config = dict(
    num_hidden_layers=12,
    hidden_size=384,
    num_attention_heads=6,
    num_key_value_heads=6,
    head_dim=64,
    intermediate_size=1536,
    vocab_size=4096,
    hidden_act='gelu',
    norm='layernorm',
    norm_place='pre',
    norm_eps=1e-05,
    positions='rope',
    rope_theta=10000.0,
    rope_fraction=0.25,
    qk_norm=False,
    attn_scale=0.125,
    bias='all',
    tie_word_embeddings=True,
    parallel_block=True,
    init='normal',
    init_std_qkv=0.0168,
    init_std_o=0.0,
    init_std_up=0.0168,
    init_std_down=0.0,
    optimizer='muon_variant',
    learning_rate=0.00652,
    lr_mult_o=0.673,
    lr_mult_down=0.7,
    beta1=0.95,
    lr_head=0.00738,
    max_grad_norm=2.0,
    warmup_steps=200,
    schedule='cos',
    final_lr_fraction=0.0,
    batch_tokens=[32768, 65536, 131072],
    max_seq_len=1024,
    doc_mask=True,
    z_loss=0.0001,
    train_tokens=486400000,
    max_steps=6981,
    dataset='wikipedia_en',
)
MLP neurons of a small language model. Each row is named by its layer, matrix (down: output weights) and neuron, and shows model dimensions 256-383. Each number is 500 + 50 x the weight over its row's rms, rounded and kept within 0 to 999. Numbers have three digits each.
A block is one neuron, or neurons of one layer that tend to fire together. After each block is what it responds to, as a language model described it from the Wikipedia text at the highest values.

L6.down308:494445527507561497447601452517519491479503466521482534600532515397512497502525548525454580466396531596479568494501540502445426455436564486492468537454479386436452464523491521445548521466554442442469520523414505530461529491543474426521479512502443556568510503589532433530556528569445573482531552542577575445494540515509504477536489518489482457563472576540434463559433447525458532427418
L6.down523:428488473480565531477541514524412448549492504584504498586513511440473550679498574413435498435515524570491549498420445520474498572445544478549459442498575441439461527419565464606509560423652468401474432564393545516535501520446544469508496470548573489562500497579475473492464467548496522475494447503434528492504440455428453515542498449505499562588406471488551510551559427566488522468531
Responds to: Plural noun endings. Plural suffix tokens ending a noun (s, es, ations, ers, ities), often split words like challeng-es, tre-es, chur-ches, before commas or of.

L8.down597:572502473454522449472380501539467541423456446517521513471475548511541477468480506527550489527458581553429334494449393434439583460443471540524517545513434500524532478500489413392552488425470450455530611425476510458426466543532500468517526501520408505505494545571513555485575493465496474560605448522604536537441503470404423531509569467458454391473521568497580513545515506409495466505566
L8.down671:496471477541523413497436520539506458447515531515484423426472451482428570483388494507528472435460483468479503438480461473527504535444569437503461487518510590513489505491577461439465508515485475498499523487421539551567592510496497501554545484522531440448483491491411443347509510553454481494450570500491540595407474490549473486531563382430520634591508524511546523467452473535543501451612
L8.down755:485478460534520475513481497504502423602514458593581557445478550498446529447521412514525511508510494573432530503510560504476519495495507581548582539507549485506503525416476492457524528523483544479462462478486503457526488443500465552447453375550517480411459521484527478464535499543465461421492395636590539525497455484573496524458466477467489438409515493546445455476604439541562431479416
L8.down756:439456488453515561601504475493499478556557484426506481607502517602532452498519463472488463489549450451523450446493416500404520517402469440549533485522513516582485511434499525551519508457508552412515550497490579543516518522489489440520502567440488559490500475477425508510494532478510517521483490478483510507419412507578438509503522450467466559496429460422525498538554497391393456477450
L8.down1034:511504505532507486560553603499525462434596486583571597481546468498597463453511510470472575495504528513517523500462478497470506459462522502566497472559491552568477499520479444483404501534487557399499466515565421497523511415550453521460618537479466543477519428541503455530478485437571392457451525532472542603617478503554479467521524506447537501479551521454489522565535557488478466587512
L8.down1157:507469520465529537452492449452505484402491538499467501523525492505508431498533420480500521522533541599564507520505441537567441464448412441533521478489524524433473472572518506475573619517512491472579438497488573554412603497625567574498499501437442569462469517497489521590497401598486519441518442472422467435398553475484507479410460420566475568545471456373520518443497412514535518594582
L8.down1369:407604448552581541530490503464543487518533515537465514490428477412534555535437498465517540508475524421462517518559525467538442487453507499484529524438646481487482427508475501513543626604479574479484455511502443507531510546531605469553482536471501569566538575512424489462557531543414469605522442511433575523471475458454510466510480453518447540538462542487416519506531388475446542545405
L8.down1463:496540585428494484531424511649493571502465512591552513544508508472375520451522557550589515481515435496511391485560460450416447504498478588539481405511479525427435584469481431405518550513502471484539467597406468535529546452543384456484529482488448421538487468521534454494483463454473563387463516414405470587498505454507498493545490525534503503535505503346464460510475494522469506438449
Responds to: Word-initial p/st fragments. First-piece tokens p, P, st, St that begin a longer word split into pieces, such as st|reaming, p|aper, St|atistics, st|ore.

L8.down50:502473473468476492536553479486504554534545434496494369583522439539419459525517524475577582556522426576508530517449573558541456585531458574582388444454568486485567470400461521583499512453512457504476489536571499511451405542548440559509534478566440493488477515557459483443520526528526439489534531445488542575532498537508503556489471534581468444378489458547474509474580548418582485463509
L8.down156:425502447498514578449639502504461483480550481470493514572490515465530417483546547462506570481465479456458564561309442495501495510488556484539433501503469505505493521440489559506507505604486479497395496524530503485400502565535533563510577484578435516487449472516603451483498500476478480501484481480515476396488460533578586536483564479523514477487494461473543515614509425478531485447493
L8.down196:495553435508524446473485532390524520522450561547508500472518470520490544547540609520523469563429434475464580445469405556468514514506537549596534526533524562505534447475455443472575469425462564560454512408579515492548410528469543429506428475452507428479521468529475521484507476516485458488503496449437543450492570459618466473414527563565557525437536527505535570481442525461545495583493
L8.down237:513502514487495422509532546602502507531595494578539512541514488576453557533586539451593508535597509559449538479492400583469489494519539447578475446582562462380476434417585507471445561526462564497474515492493498521514542523455502408481521458539459533477480524482490470491443609554487415523488427482479581568522519544508459458443501626535564429527507521452479553585474428573455493484486
L8.down238:499488467480480531549502427436418510480534516505567552422507488512420465475457557482535539442541477600418507369483575558401583548508529502516541514536484508561534498594562591511464664532487518567524486610480553553464472496502573462460573559527540368534448520498562481576457584448549488473479543533533476548465505502561504420617424483449464449444393429582505537498466514435577495471494
L8.down1063:482405489497507611499601522507465614511419499465465506498504486464462515443498497508497579443505528524510486508464535488446503482555521547435509455386451474503556461540487414448487521577460459471524565468549462607393449489511485463497553595549549434577492565497478497423496549470519505509486488488450545425497484563502483489529490474413528533582542451546491448478422567558527532509444
L8.down1075:591544476537584484531533509490446548465523481507475442526464442466578453624503510451455503523535481484496455414554507547437425614493475405487470591488527515375552571556466543518611484406522469534396495448570547433522447517525528424458463495526456481517558484510557420455427447452453603550503503476500521535449617502421476528416574398515556486545500507546457570530485506534450467468472
L8.down1164:455484540456513532432485514492412438507538483524574430506493494562454517496523576450461548535462508494405545398440455533539457502504509500543369524498534519465542512435521381635595518515418482540507447509481534547524567544447588455555500574575394419418419514538586501525496527545497431555560520526573595540563525551612486477508609349465558502521430508544420613452435504550517521562543
Responds to: Verb-phrase infinitive/modal slot. Infinitival to, modals, and negation that directly precede a bare verb, as in thought to have, seems to be, would spin, did not score.

L6.down848:522541544486457457572570444533535496498482493493526520504504405459567493532426481569572462539523497650495526447532419472513438487478430515574396445523545542486517505481448507474469474412531377524517579489465517539467461545511466438431398438496415489453491470460444401464499455515513475518495594611477450530490500507513544468370487439495525474519478500479528430452548453491521524542516
L6.down871:582476403395515482492531535480520489502586479505529515473500427552469557501444523547561525452474531518548497504505570531525400483489550412570500484490514511509468546469516497587489541499474482522555399475534496437501556528505470394534609483502470520549481507546529567456510458377544585451603424457455450540465503513511602492499495564446434468529446429545548520594486570526482438535436
Responds to: Word-initial "st" fragment. A standalone " st" piece starting a split word such as stone, step, star or stock, plus weaker middle fragments of other split words (incl-us-ive, agre-ement).

L2.down318:488417448542507500414545379597419495526483397437535455526551385516492507489573528481580527527575450541487520433479409556536492541528495509548537476521539529503587531398531497557519567556488482469486539606512527491496497523506558361428503441571408495393499572511537524426465453445521390451510523583434560471590481494559558513548546470537467388523513421492462623518335451453499456501480
L2.down664:514534567360511522492567436511446441529527443496555510574540485485387513514531522439485487435585457518519538460440583477446522469495610523589530412506530399455496515519516532580522514576515430449389539448495451496518501516493542523467501532472480522492498533511499530415409466450545464454447623533417606586578494490513538492461559509506421424468506533449497490618527404539606441441459
L2.down803:466570528525540456469559460571494485554634515388531506499427528564397488472509557503489512559455495491458473534489446499444497417471494508593536451480508489551472490584484461526557601527458521539517498538529490414399540582479437491537464516573529494507447627480474390472515469507509455554493546449520531430542413544548509447470504548540513439450554491592451510491460508503534509580529
L2.down932:574476429452501480399404484537494485453550518533558501654441493485564489530500506372511511519477491561549592516531450518537455488431413517486461440552572517401395534486551600560448560518453610512534430582510523626438487596455532497562504568533488556467590511517496470529500528437481551454501570560513478476549519473487551456544550361511523420622524432493441505497461492604598471525438
Responds to: To and modal verbs. The word to after a verb (continued to, shipped to, allowed to) or opening a purpose phrase or title (To streamline), plus modals would, could, can.

L6.down68:530482506536366487525520472482459525460526504447568444529557436507513438518514529507522440609479446392510485477531471530572436464520548514543615464461501576460550525461508540475563556521543561586424426485489521473414447488458508377459503502589372506527456506498537543556466499497504435615477418523480489562456458542524531513531502501501490436520394457527489592490458498411516470490534
L6.down1070:518534421455532451424556497518415612458488501506552509468577509445463547476630532483460502563470473433514494519585498598494456486498480568560507535512512439504448495509481515523563553489494521437485515485443478486424552498442512427535499563519495551420499601500485500505513437508552500541557537516477468424575515551506517536564483440518477380532543474477424470435491405451457523418497
Responds to: Infinitive marker "to". The word "to" introducing an infinitive verb after a verb or noun (asked to abandon, ceased to exist, contract to succeed), plus occasional modals like could/can.

L2.down74:440492450599455592505428419446503503446532453474443458429421499526517416525424536488459460591465552499525550522559524473495492464350516553473513452562496544494515522545511541416608582458442516463547497485444348483412467515436460536494552528422514490546429441590575488511530517470587500446547509488529544497589502446473606471443572362432560562553467509505425555515428518559527491445354
L2.down832:503546551467480496437470522444507516575500473409445610470501446519459430473537528481483508477464533439495509504501565413503558527461471613487586474572475520489499503532392483461560502525425507517566463440520509537470509493422529591490510456520469418488419484542538545525506491457655420470513599435484485451456505438486457506564434451566524480495475562520550486509527580564582450448465
L2.down1063:578496599509479535567436573501490571495468566435524542513539451447568584349513500460519452434537533544449525462496495439491526477469477464494578481437583529496400555504502484462571479483507413419532520454463556521490469601530479479500541434559508446638486498519543600528503487507519496447491527491425411573559553548474440532435513496524507543433491400491537523490487537483575480459496
L2.down1502:415498517480428451482435467536485552554477394443459494555486518507448419478477516447508459535516581586478527424521485478445435545538570490502470420565575472453619642494484517480639525590457491543492513526559431553516540573593462438645498557489530534456442527518463504482512369452531499559384421499486413494519595497497489442379534479435471566507450487485421572541627490521598588406465
Responds to: St- word beginnings. Word-initial St/st pieces that start a longer word, often capitalized in titles or names: Studies, Star, Strike, stone, stars, plus .S in U.S.

L8.down2:508490535503533478615506479488441499500468407452419421470434571414575494452416547537472603520475546472537420504400525491518526464463508554472497516518637460559521477514452510424486369483503447590522490495518429504523533485512513471485532496515480446514444586414504526488556588490435482505448494512491447450394440442522585473495465671487579407474538487504510423465524583561502453552464
L8.down86:476409472455554487476572555478520465532475521471593520538615450568448435431476469613451598464482538502422532509534541561563523434521475517533602497612505517543547473510497600529398554479406485502494521493455485557588523585474501570522433477499518518574431418460470449523427447488542568595514558435544432436521536406525536513547536600393471468648504506551479469476538488483564504629529
L8.down263:448469534515473562507518458554387493462503452423508513537461647530507522401421561517610570557570539489523403488468518523480502476514477493504558533389563521573555504416518436475501513473476503522459532502534552489514450477540587558517486490512560513488408491469537517529464509456487549541435549566527478464473486466561539528523460530501502490511508536485514536510515566421592530543435
L8.down894:440524477494578545467452464460514421428492520538452426478494443484504450456484550422560512447532444507527510432488427499462567466487527497555531489510564421458534565553330468564493480455517519557506513550513543524513494441544485516452519461527574547495473547598483469486442446451499478465516455502578545580449482528532603526505506564478582561529504525578445438458439543573463518479517
L8.down926:413464510457586660477569463569437503460439566465579454427451488477476537493510462505482396495608508417514510517478448514557488508535512531559492479454503442514517595514523471610537578437481442485466491453425433486570458481471447502542455484459511638530429439461357498488505512492506413531507493499483508493490390532407477589461469502520571490487493432477518525556429470543465487544450
L8.down1110:366571603602404529505485436512548516460472512479477512475559585484431381476492475511514532434537495607610489501473536495508444506457495476581492533400543484467520567513462511425543461455528526494507579501493374478522471417477583427457488466504553539578440511494429445431493482544457462472615557549533503425510485486506583525446550587479480496581505469467494478509556408484555481486445
L8.down1272:526445580511476556552559408470461561505499428531574542525594509469500545506486453486471525455416479470495416608440505519404560483507545524489436452468569538503601603503556467564570451402551520489468538520458511472501458514437594494457510528532519539575477426548481522501519495393525460484623456443606484469499480526503544489538454596521531534545471480520566565522605470605575511482471
L8.down1437:527457549461449562548474549461422518478434443487494511488452541450478530489436464538541494516466505455565466601461493447558505451520491484477514524475450455379547414579510615558451521547462478384437490504476568483535503491610502557489636472457462447496496556473463517601606486541500576505535476370462511539497513546442483546584542630555491550531537441515396401551473553477439530472530
Responds to: Opening quotation marks. Opening quote marks mid-sentence that start a quoted phrase, nickname, or title, e.g. calling it "inept, described them as "addictive, Curtis "Super Fly"; also weakly plural endings such as -s, -ers, -les.

L2.down5:476551585478571511509525467438437503430456451467505493481545480508448488524538581462497508364488527511450378416557496533445507556561516554492493511443580501564529576478540539542436444484457525400548559477477561466581487629510597462565507563479493552642440535490522498465452452532419533457466551461480509535475512480409478506589552507533440380533469598522486527532377521471538536519540
L2.down892:442600451488484613630562396478439519494423506554487503514559546466479481543422396531523504582554477449498543464547575466439473420463501571564473554478474477601482467464519478601539537407468567565433496485480504509602587486431473555547466495493541420493526586502450593474522567478455456550532546518543553528536495491529574501527449513596492453434468488541537471580525438577493482513501
L2.down1202:434513578534446486576518508511510590465480507462480542451473431494458457494472531523551510459504480580520546437478562498529492461462429391426435534578627363492502503588591504543581448555482481503533475503479568472446485516557524449521553633486508481577454514521498470539612539439399488504534575536521495521531424455474488565495538609516522540506474460530467500488563551423504433522463
L2.down1527:443540572529498511537470513563560485444530553479458657311590436561518477489519410469548509513476500511487539489472434533474536568536435469492470537432564538579566442534547476498530436520392574440420564449560561487508539513425387526436520531544501465560417497565524445490489488472539470537508482574542419577515483505493572429565438480590415578473515411447489482518390491444457546565560
Responds to: Opening quotation marks. Opening quote marks (", ', “) that begin a quoted passage after verbs like argued that or stated; also word-initial pieces after headings or table cells, such as E in Entrance, or ===.